{"num_hidden_layers": 12, "hidden_size": 160, "num_attention_heads": 5, "num_key_value_heads": 5, "head_dim": 32, "positions": "learned", "qk_norm": false, "attn_scale": 0.177, "final_lr_fraction": 0.05, "max_seq_len": 256}
MLP neurons of a small language model. Each row is named by its layer, matrix (up: input weights; down: output weights) and neuron, and shows model dimensions 32-159. Each number is 128 + 32 x the weight over its row's rms, rounded and kept within 0 to 255. Numbers have three digits each.
After each neuron's rows, "fires before" lists the tokens most often just after its 100 highest values on Wikipedia text that the model never trained on.

L6.up219:057121113113156127143179201209141141153113137206140164116124150152122141187124090111094106155106150171137126204118149121119094139126099149136156127163173124150103105085062147094125145075098114110140145071159120124080117065129147178146173167110123137150077109128154134198170102127115150133104115124050129143086096101150141103153059153121112109130155187101157122140111071126091179177136
L6.down219:156126074172073154088109145169134083131116112113124175094107101063189113178152152103105130183137170165099125166093116109134089148196139140151145166075106079082162128095110106110134068067171116167119137114169130066104129157162159129125142106147150181136134102089122046168191128160152141108124082109107128107155109143188125113120109085108073147131119112123122119126061152118152195169136
fires before: " |", "t", "″", "3", "6"

L8.up202:113089141160162164111142138125115135168126143148120085164147116139084185125145147162124084120128146114195135156167184166145164127136065104181077188142076094133159125145162113178105090192085079166122071172099114104127115100181101096090093134108185126067149091081218154125093074121117133101157128117097117134150140086085154126138121121087146137143151167127144113145121169099156106160094
L8.down202:101130099179106140048100174148206140146169142169105141140170090080164108188116086097112187150155115139160127136107133167131121121160125081155174073140169077129114176065150124151110080101075152066126103090131163128133122094197070142153138112127083058143097157129074103133120133107076115160160178117090098118122158078125120139123088134193077152117163110192130144117159145134113113177044
fires before: "ople", "port", "p", " ", "ition"

L6.up582:086140184144136157117124134092129124131168089100160069131163154138147084132137121130147158182109138138194114098157132122117159114177109137094132131110074084139120159107128131054135089102185123124080136206136088119148090087153112133133177144126175176095136107107133075131158170058104172200138136135087145162103099161089128109086160085138128147161114136123133142144132144099157078095082
L6.down582:100109131196090170156135135187105115112121115123102112185103181172073094095187141106105121080106077135122168137139159175151140171059146129134090101115155098147110110154102108111147193192109105131114100162060101148107145192133116118139126135120168074126168043129146094121098151162121089117117103125213080112138166175124112147080126070111112135100123128133080097165158115132184160158079
fires before: "ed", "ely", "ities", "ist", " G", "ive"

L6.up358:130097157083106135141123134149200138115155108105162129141111146120098126175154125113075138072161091124141136157160106130168127122113128143118145121136189096130149120114135066061137091156126100196114084232130095103113140109132132184088104115113177163133148113144148119142187114095127153147140164166131102089209147079090118161117113112136155104145132141099155199154129119064143197087072
L6.down358:134097145142153145127139165120108130098095154109133067091114123169120153080108118074151116165181079175102154180168119114140175109101110116142066118173156048137069137072079174150131087087152139053106131207127133139107171116114120109119121160142087082135139142188138191203191150119114130136117102137126107136119133144088105085116098165073144128115078066074149158119106115141147046150126
fires before: " of", "ain", "ial", "ary", "b", " in"

L7.up150:133102115061135131141151135142150112153114128097158210145077149107106082091062200150184093126136152071050126143147144097139119076151102101137141156149143111134157185085135130130159160137125090091080153174077121148153176132069158151093087137134134143098125110076147124101081161097125159140138178136119102107147174155106134101064035107092163192084110129107161141117132135117088137074165
L7.down150:092119143138170105161121185116127141144074091155143096155105123123134084062183134163106150161104117146172103118096138167071098172179092116118175120175167153129110085118160145100130147102075113129130109135087130112108137130140143131225150075137092100103116055102098077152078105117140117172132119165110160164143102166134109154159163051152112082179093130090123165169094184106141140130134
fires before: "ond", "ord", "ial", "ent", "re", "og"

L4.up138:127130121124132189081115054106143113124116123127144129065119180197158046108130098086114154163085081116162121152084190113133113113121061122130137165170108098115072155114122169229115100125107148169164158149186087156120092121098163123117111118110122174080117091076154191174151121128077093067142078156101138059165154142113104137135134111111152080139091199102108136133152104124131063101134
L4.down138:174138124144122091104126089117123153114098092134160130152111161138073120048150128150116112129190135081182120100086144092137126094137158147143105113131133124110088100108135072158144197166171133078137134107089159085141125163116188090156150162100100140086108095155106130180134070158207126118112180075073165145108111091151099142174149106106157149148142084142130100137132127113121199043144
fires before: "′", " /", "″", " ", " 11", "°"

L7.up154:087119158073180099168117172154112143188164114132077102152177098128146204135142136075176075092125142104112174172070117069158152095140099137161159180108121102126155160148140123118138042071140119131084051148142136168147098152101173153076143147131125166127127145096149098129119148108134110108196132178139160131128082104137095119107120117185127114178086088160187034079111074144141129068165
L7.down154:170148139075107105112137207168112145128129111199104120079141160062180158094101095134174134099135143100208079143143121196177154149130139091121098147130179120117123095131108139106153125165165198136089166158120206156095085156113082062095092118119134110098092167119100080102153160143097178070140069102082129146165129183135143122126157182126106135136116109085170115147122119109098102167119
fires before: "ly", "s", "ic", "is", "h", "ire"

L5.up228:083096163143148107146104161143172125134098120124137173113111130123112082166138171146130154080095146180169140129110107130132096108127138091076157163132100103142123137121141110136066122079113127138096159130167139167103107143145132102062131131060137144092149135179134157104115169060097151089135042154139191173112143123180109157154124068138109016193124089122111130191191087187138207116099
L5.down228:135130083167180158097148090145093124088133163082133173129115114110124147167172101088104086170117095128143115166050207139094164157135174165127115173101157103100110147051089120105182151111091107147130148082129148104092128106152110146143075145159128096146113151182140122123063074090177115127113095136177126131153116115135175122115155142110182128135101080122116140147062154167151134119139
fires before: " |", ",", " –", " ("

L7.up414:152143156177110100200071147128113165158150160106107105154171167146155171163146124109134126134111155158160118108145150112100098102063104147105186152153109105151128173110109079110111183203128105167140093176121137128147114199107156168125129152124087163119105092107150107149101079099157159190073119138112046125146072133108106093127106129108138077137133102114102134153154089058123125088138
L7.down414:126092116121101114145097150094057172099168141111158181114147109150126137077137102095141148106133152143215124087116163114161177115142085126094185106158162085126099120115144122146145137163090128107078136171120109150151106162154114133176075063118126168132136067151129108118130158180166103090108148062173107144126097133161067126082126106079116082159156122118119163163157099116191089115133
fires before: ",", " 201", " 202", " 199"

L4.up629:097106103114100119128144091088151137141117213138130178105130124180114097093084158111137179110132161133135112141141181106114108089098122132162098157149122192121115133029148172131094099131147116084124154091136107118157193201133132151135110133168083194118103114144123135156140101139177105169141108087186147104143124173142133157170098121176167186121072166126093094138153142155121085106134
L4.down629:109087078067147160102154094121141144104103134114083151156167152127107159145141109113163111108101090164133106123152122135131126139132130157125091142166111098084142133094106143137122113089140127156133137103123068102102202131123079228119128113169105118139122115144116120154146141170183175172177077090165113172144086142140118195080145115145174151077098182171126115114147030156151051091099
fires before: "oin", "own", " ", "ust", "="

L6.up30:129141118113127129174130104143141135164173128073114106183152194123087142122117110108150174163105143124153156189152068150097092081146126145122129169171121117136133123074111128095046106138102120169156121170170101147151088139154135156102095165101145118030117121143152077148109107125078137149146150174184114157138129182089156154146148144137139140163170098133146191189115166081128145077084
L6.down30:124153156154193111130090099188080124103098104192087105166082165086157140112117136149112131109144097152126134107138111135115152137110126113105193098136156113131121175134159091107058121145095168112102123124119195075092089102117107126128142102083105093147137190127058147128183135143080167174170062152140116139170126123125099109136148141144096064110110085148113114130161173096126187117123
fires before: "ball", "es", "ing", "ice", "e"